python train.py --num_hidden_layers=12 --hidden_size=256 --head_dim=32 --hidden_act="swiglu" --positions="rope" --rope_theta=10000.0 --rope_fraction=1.0 --init="uniform" --final_lr_fraction=0.05 --batch_tokens=65536 --dataset="wikipedia_en"
MLP neurons of a small language model. Each row is named by its layer, matrix (gate and up: input weights) and neuron, and shows model dimensions 0-255. Each number is 500 + 40 x the weight over its row's rms, rounded and kept within 0 to 999. Numbers have three digits each. A neuron's up and down rows have the sign that makes its largest values positive.
After each neuron's rows, "fires on" lists the tokens most often at its 100 highest values on Wikipedia text that the model never trained on; "fires after" lists the tokens most often just before its 100 highest values on Wikipedia text that the model never trained on.

L2.gate552:461508491532510541525509463486532501487481495524515462499511522494536549465529535563468529556524484602475446477430418423462506468487499424528528548538442468521484515518503536490514519487452479520525444439512430506476489526508527506489532498431508454510519524467525474426523492505473527530535511544574481542527535537539547542502523527449545475491534460554490495525495415522580498427557524480525523618507556448580517564551496437484463435557490504499491485549551453546437492532561528479557485418543583512439507526454549433503562490502446501564494544498529422518428572496529499483570490409548517562595510415528502504516523470558558391514519547467553493544508433474527492494510523484530442507529509565521509508477479538421546488513480497524504516537483499446500532505509462
L2.up552:515552553490479538508506555513489458448534410539515429545458558452423567474524584550527548479492482513541471443465546574523528476505499496439494405470491505438485474490453492517520516525518476505422489535459444481526513483479471523514498499481438454535519410434503495495527504493495589494464478551616530542549458563541509511482610476475486458528473493530524529473498433543438493499494445476475476551507460504657454505526473469483526523505472507499503525480543431557497508513612484478506480464498460474523538484527601530485512527535489487522529527566613557480503514488470505522531516541492506542551560543532572499525452507547492515543490503525472437560487550513523518516545519494516441451479469514536473402446495549444501541495509545487462488501447505543540445481547498
fires on: "=="
fires after: ".\n\n", "\n\n", " |\n\n", ")\n\n", ").\n\n"

L2.gate349:496514495495523493496540501492473460516465464572550414548460573543479609461550472503449482424430454482469468486451478517580552477477469504519515525512507525458441539455438501495525442449488495491462453529454408473463499557406457472469541499498507462494502582467401466553511496484556488502458501573530540478495461521522489479512522473578489523511556478447467568570494473471523485421528527468570451476536547559504480488543469574519478450459538535458465509521583542511544474507480506507470528531550536540502521414548583501519443517429485492466517494501496504548510505440582498494534515533520549517502538475478538465502502475555497491514495464474552466539434503501505504508532453431543433503533453503577535454456551485472469518595568479452467581506493491425549549495547469
L2.up349:493502469542407522554426455469556476486497442532548532486472486488493546532514460550522500508442439422547445518496470529462496467572458455481539521487445471465543563453537479505623517480418500523513488499487489495513528462505502537547537468470507440463452525490513554484430410513427415523502497446475500492572511513489483437483483463526511446462527509491450446493449534407471437543500544557462531468451538466424542540499549469500457529490446556464505495523498470503459520559409436491454470534512488482475517461490549527478533501441436507484558566565460452490486419478589574521488495458514457495479496533484518477477484491498516386502504481481478462545510508440513470467591495470444490515511500535543527505545466494455426497545545509603539513511504433499512541478461450
fires on: "ass", " Total", "′", "}", "m", "ity"
fires after: " •", " m", " M", "2", "k", "ac"

L9.gate154:474539410501487542524494460445482485489550557461449496468543512530500609507481496485463523423484552469503466485592506544538544489423566468507477540540462519540508499513531534589536543465470494564480546483471482482558526521579510418546472497514469544550490485490461500525450522506513528433441468514507476487492557528501482553448442553455496557601491512455463550557503551511521437496521477504599533475405483524533463481481518558533474470472567485542477562473458510421522434535445512463472490584512441513521483498506564449498602513495490468518447495506457398458517490516515521484474482495485435494472502480520464547542515489488519520470483474488457516509480483509496500531525449481461523542582569499487441440499501549534567460506483465560536465541531496499469460375409521
L9.up154:550441522485456525544526530526439567528597523420505578540541513464457503504522468464588508508537564467472541423492532514530573446548533438447553496515481548471464537508549497524514515483460513465508419424493470427472467528487474486508485433424519500505495477552528477562438459414510536523484458516552527472514500474450487461483526518469498557509512525585480512520486487472564530506582501508471463512498462540552503427478471487502484517414555458482490475418431501438531457493472480483539463540522392503513486592496440522547501533507502501488468559526489423589502505499531525504516490535503492491563567518466595447448508579523512443486509534495462462529459519527434511558516450391491475434501500483509479545475502533513582514494485550505554533454477501496516475440487475
fires on: " ", "}", " Bro", "ro"
fires after: ":", " |", "2", " of"

L8.gate969:531479457509493540480480487536540534521489491495515495468498434449547516502537496578475583486452524502505537536506531433480510475457459519577440471459463466526565528484461586491478463477484507487511466486480551487486478472494583556476569438567480489468518469519456525497551577557554498523476536428437534576500464426514455440513472476490445538537481508461500456520522494504484529551528539561516558569525541497518535479482470511463470525528539439443509453520522532480435427534490498548485505454580517388375532414459465473469528556473498461507462463496479531504550488460574484461550511470473488479550495586524449512490490561506529498520470495498506437517566467460471544502488438504483510484556500444497557413544462529551497439501517445506545495470455393453538441581475488
L8.up969:462526552498429513490546469493513492538558484457493518420468434501504535515421500487519454521507520527497566638439509449502527540444530492537486451529482491461538502529433523467469480511481529576542452518481543376511436488506554443537456439526527525548461514428520529523505463535521565471534499477458473493560468463539472482476518423544550514558491524536545385431462489527535498552511506523499533546495503474475456520498544570456521470505542513554454492557518511480495491578516471496483537519496553486478534541501472541515498520506451433541479536476529521494579521421500571473536477549527510425503467491499456401525536556508421491559537508545540501502558486480455514490404473472562456499525464550526497453452484519588496551435495548473496576518532442519474513500541546
fires on: "00", "20", "10", "50", ".", ","
fires after: " ", ",", "0"

L9.gate678:498516488487524485502460463465485494527520459487570456479521560556403540519586470451456487484521556555453562492518502576569495493402546553542526521428539524520500459522501469524492450442516474544444439592429530453474497527457545504441439524503485446569509499527471440440535497481473508480388497457567548467473415487459433446530527444503501555532419469497488552468524559560545502492534467536498509525512512513503510478484434465459523440475510488459498556468534541522486536480530529479509374595477532436500453503573547476420514521470531482532495451474502551535518578554518521485475473484507555518559457570565498499520547517542496525481453498506554551515464452507537530498468517519408494521492510507530474566561547521512525451522461538471489521504522527511508506506444479
L9.up678:539537487489502506522537492468520478447478466479567439455495539427536502492508459463497466521498462476536546529475521476486504506511522517496534613474426498509537502500502530483480505489511489486460531486463516525483456514569498477482511431484529546492525445530498479442493525480527441517441440453611527494453500411450485510490546525430459484442548529476451566531579430550466532479473526488433622488500387546510483461545484505405508480435527475510526503580470420509512467581521515488452390577528504496487459477515558540488527447554462424484393502540487518490464490548526533446529516444472495482490568417425570510537496465519478475453503501527505448472496446506464456525524468499407476470507528501514505514560457471524462480501471487482542479507540571478565479491428501
fires on: " ", " |", ":", "4"
fires after: " ", " |"

L2.gate1016:522519528479501506521490520450522457489467466484486509499484437489536522502432453507465435506465475420442474543613521440527472494473541443492493465470469554414429455498488521470528532542551451496478482541489529518445497616473464536584504446472497501494468492474533553490472527462512506431518462507503531559549502486447513482405499466500574450487478572502516541431547455476601508508419487523523470508544556446458481461571608475471490509525533497536491536498526474514420503441525440484539476523477466412485540489580495489499464471496495470536495510453492505562480477542478568511456454488480471460492507532422469485493464487470475541455533429452490493484547478497410477545513455502530565524490528568483464512473403487432488481457499472577401540449527531538504543559485471
L2.up1016:525481563528505507513497533500528468475478484466501448516547515432493493570459456523515482465550502460545486468495509481517508533520572443510500579494501409461487493587452460522441504502515459464573533469524529439507445528501473572474411594487386515489450523501551491489498571548533484436516564508489475517555511506547490581398559476480544471534542501528474520501521450493500491478478496484482546435473494457544494548498515535520485513524459558490478535544521466522529544551540463563548505523440510499581485433475465506457409457492472514542459474477495500457540518495445527459493542471521514494459509492456462524525496553524508389510533603505471501606577491507577535541535531512470513561565443490479447541516498509473506412463540433475452529523520431527534545420544511
fires on: "an", "oll", "en", "eg", "oc", "ath"
fires after: " p", " f", "c", " v", " P", " n"

L2.gate912:489502468547483462472607501529525502511505497516552457518538579495511485569506509513508472519453454480523475507523502510434492496516471489450476544425525455421520479592487497472523507555485415558473498533503434519465521521524427484547475479547528464434477533508555544489531540540492529548547545438479466492473515548544540551447478475546435584524482516532535530486506458475512539434556516566470505477563488490517430471515518493520537581573523471496560585488475479517524538495476507556478489473530526459474436486510535521548470520466498536531601507404420542476499533543564540476538563452487517475582530494470442491491572513460506510528480477533500539552442490412470431541424467435476549505424479547518493517477502613466541459508504426539546442462494491460516545473541519
L2.up912:536493463489571528478509543468515491468469525448428495441475457457496560520512362510458470494510496488569469485494472574485560448549557488492533540491542472459530463443512491549465427510438525540506480492518467496462499528477491477476461548473483460510503516472476545443469440528489456504513495433530569498563502449436513526553512524505481590508515520447521575469490530538555503506509580559528526551547523516455549530548439543507514552469471424529555457471501585529477511492532523461509560501521522547465438462439466459455484499471473501517540503576488560543423494456484552443513458551501458488455532597513541528542562448422505490458527539482505518515574456488502476535498528430497535512482445523506503414564501456446418544459486520476519624529470475494493546456524465
fires on: "ies", " Total", "ogn", "ant", "ulation", " Year"
fires after: " •", "op", " rec", "pec", " Spec", " l"

L2.gate268:492543514531469489520491527508526461540504501477490502458450515488552501502537509467540457581478468427539501465463550448466497521573526450469596474485426517555414466523484509513549437461456464571489529541488443441454483517434534509468553479490438479477523525494434511490551500575487480523528564516557480550461552520494510522512469493506514538494472491496484532449388477508581538581481508543512492447491543520481585553540481506455500478541472540563438455451433498508463495502509481490517464539489524545557543423490479477483483462410530498492543469538505505521427519465638436545519488533498548522555519475485563451410518469447497548486497426493491535504533535513488477468498459442573451535499441473506442524553524524571520497462479423489567428458509562574532497534500497
L2.up268:485536448516535526456470492526492504504550498544571565513538413534456559480495447460478515527668533500477516447497492490485529558529538471537472551549561432490411502465486531501496489482499504489511458516426479551527538482499564558531473498509565525470540498489489513455510423502579509488489525515542531512497477511428526500500621435509519421501536529521546488480484508560508447499476517537493499475543510493528532449489529461526481543521489515440557489591481450393475501498460494475471476530530494527491519463498513478489454490513530551417497397545490512481529495472541568535555515471482424508457517511522458541530463482521528529538441473594498563483552470481549505436500435488521461541494482449526448531494492553554552487584463512493522588477481482539433523401423499
fires on: " •", " km", "un", " Air", "-", "oss"
fires after: "-", "m", " vol", " L"

L2.gate1018:473527523467550574524554416552573494555500537540472522507432490495449483564434478537512525462532625524557538477476487437454462456504472528495530494484499490429498509508466473482505513528519461505501524497500545531534439497534503415482511529512486445575585501539447499538491541487530512521508484491497497519468467483585486518493569510503464528437528461467477425458440453496568512456520467540569547489441575521490488533540518464425546502457490469488498495510446518539490451409560552515544466485556480499493518495411520510435549546432541461497485471391517485484527475499437464540502430436529497489524448490495426544495524510417463509465515440500514544600492571452459516456531548499460531512475465574498436459476571495525468539507462446508509509482528471449422468490554484
L2.up1018:467503491511517452485494452447479480553459533492496536518512474549550453513428474551465467621503464475535465394482469415561484494478430544488528477492466502493498435546491473563526450503509529465515466487481536483531540576459513533590487447525478410464465525462499485434460534477551547439521515480503561485416497538491540558504515469525513485481554490496538490471494458503492506389521465511511445567520428490479448539548534545406483467566444475474520473431543509461522441404462554560486523486533483588491499456498453456544446454483504492531551548521495532455481471540540453488543536474496489504576437504485468456455455511493534468453521420472505556480500482532419555515560499524551465531536527519455528508512463499481446457528575482520530525588487551499515528456493544
fires on: "ern", "el", "land", "ep", "eb", "bor"
fires after: " B", "re", " E", "e", "b", "igh"

L2.gate251:475499369429491519415499487487540537505511529504532469498434500501513476463518490541533515520483430547536482567530525525558509547508506541504499532479466445437525470600512474593539543596581551607513563529481491551425491428525479482445474489482529517480555508494467469560437532527489527499528504507507536555551479475469502509500484544603570485506544485532475500471550487533520514445484491508538462553506485538557517546500618565513511467498484435463509524521549515506469561522490429550469519502522480498402490539460507471519525458520509487584508481562526493504488508476451495524561529471538507468540521500467559562538538528550455461459453474543515431474494541447513458459452440525572507539447521439466494529556531529566493411488536477438479494528489493524499490543569537
L2.up251:542553462499495434562500473535569508563524514513516508497426567571506470487458506529532544551484442564572557475508515516468515537494454548512535532540435494510434512591557449574493564514555520477510482484500511534436441504533533490494471519460489451449450500464421556529473519512370507563496576514453536545418474492475484542490448521561495451516467533416559536550531535569523521464469461564478532518600471564498446450525527512407522472473527478436512503442470512468541545483489432492531505479496504529494487474453433500516471496443457567518448470534487548492567499478452544491482497448487552476461533542476535483570523500512458488514491485507531432451458522479497488511503517484506511518492602568487493474544481487514466495436450516405474496557486503527479444552542456
fires on: " of", "am", "ig", "l", " in", "ive"
fires after: " one", " r", " or", " R", "l", " s"

L9.gate304:493455441562558505481462478501561486542574489488523504473507446518436619501493473475496508522519545495539501411449509480472516501494485511492455490484508544466568448479493564445565444461519480495549427551593538533556503488441528515505508463581558543535547507489513523494581498465515551499510521523460505462531519491495481525477544494454480494474485512528510550525538433546488523449531488463518517533483575576552517491619508473443459565492480475511470426397499477474437530591415488517502493441629439501383443467518521468459601481516543511441482478479568488536511502457488525487504475508510536539541494462528446477495498479524476501505490586535555487478474461482526473482518526469557451459497486558505550466477464514463479522456511531516470523553422461537518438524485509
L9.up304:422442501526517535492521567483545498485537441539419472568512516516491538473469520578525491450421452488491579508467487472466542418499455491561443446494575545502552522466542475510471526505416508446560527481497523444506520477504519599510442485605565582514423523468491509533543545511553484476503529539495508583468500501493535502497539494521449566572526516516519511505520525517471472531509482465519479522451528539457503487423513461573571492497542521451526537522540578461479549493526459537549508514517479509474543567527593517426507567481485516533553605459481558452522465508519495507484544459499469503563471502442411529509594523540552467523558537530462512547495551461435488503495541468468431464528498493507489501478468443442542556563510484489454473492476502510462563497519472
fires on: "00", "50", "10", "20", "90"
fires after: ",", ".", " ", " (", ":"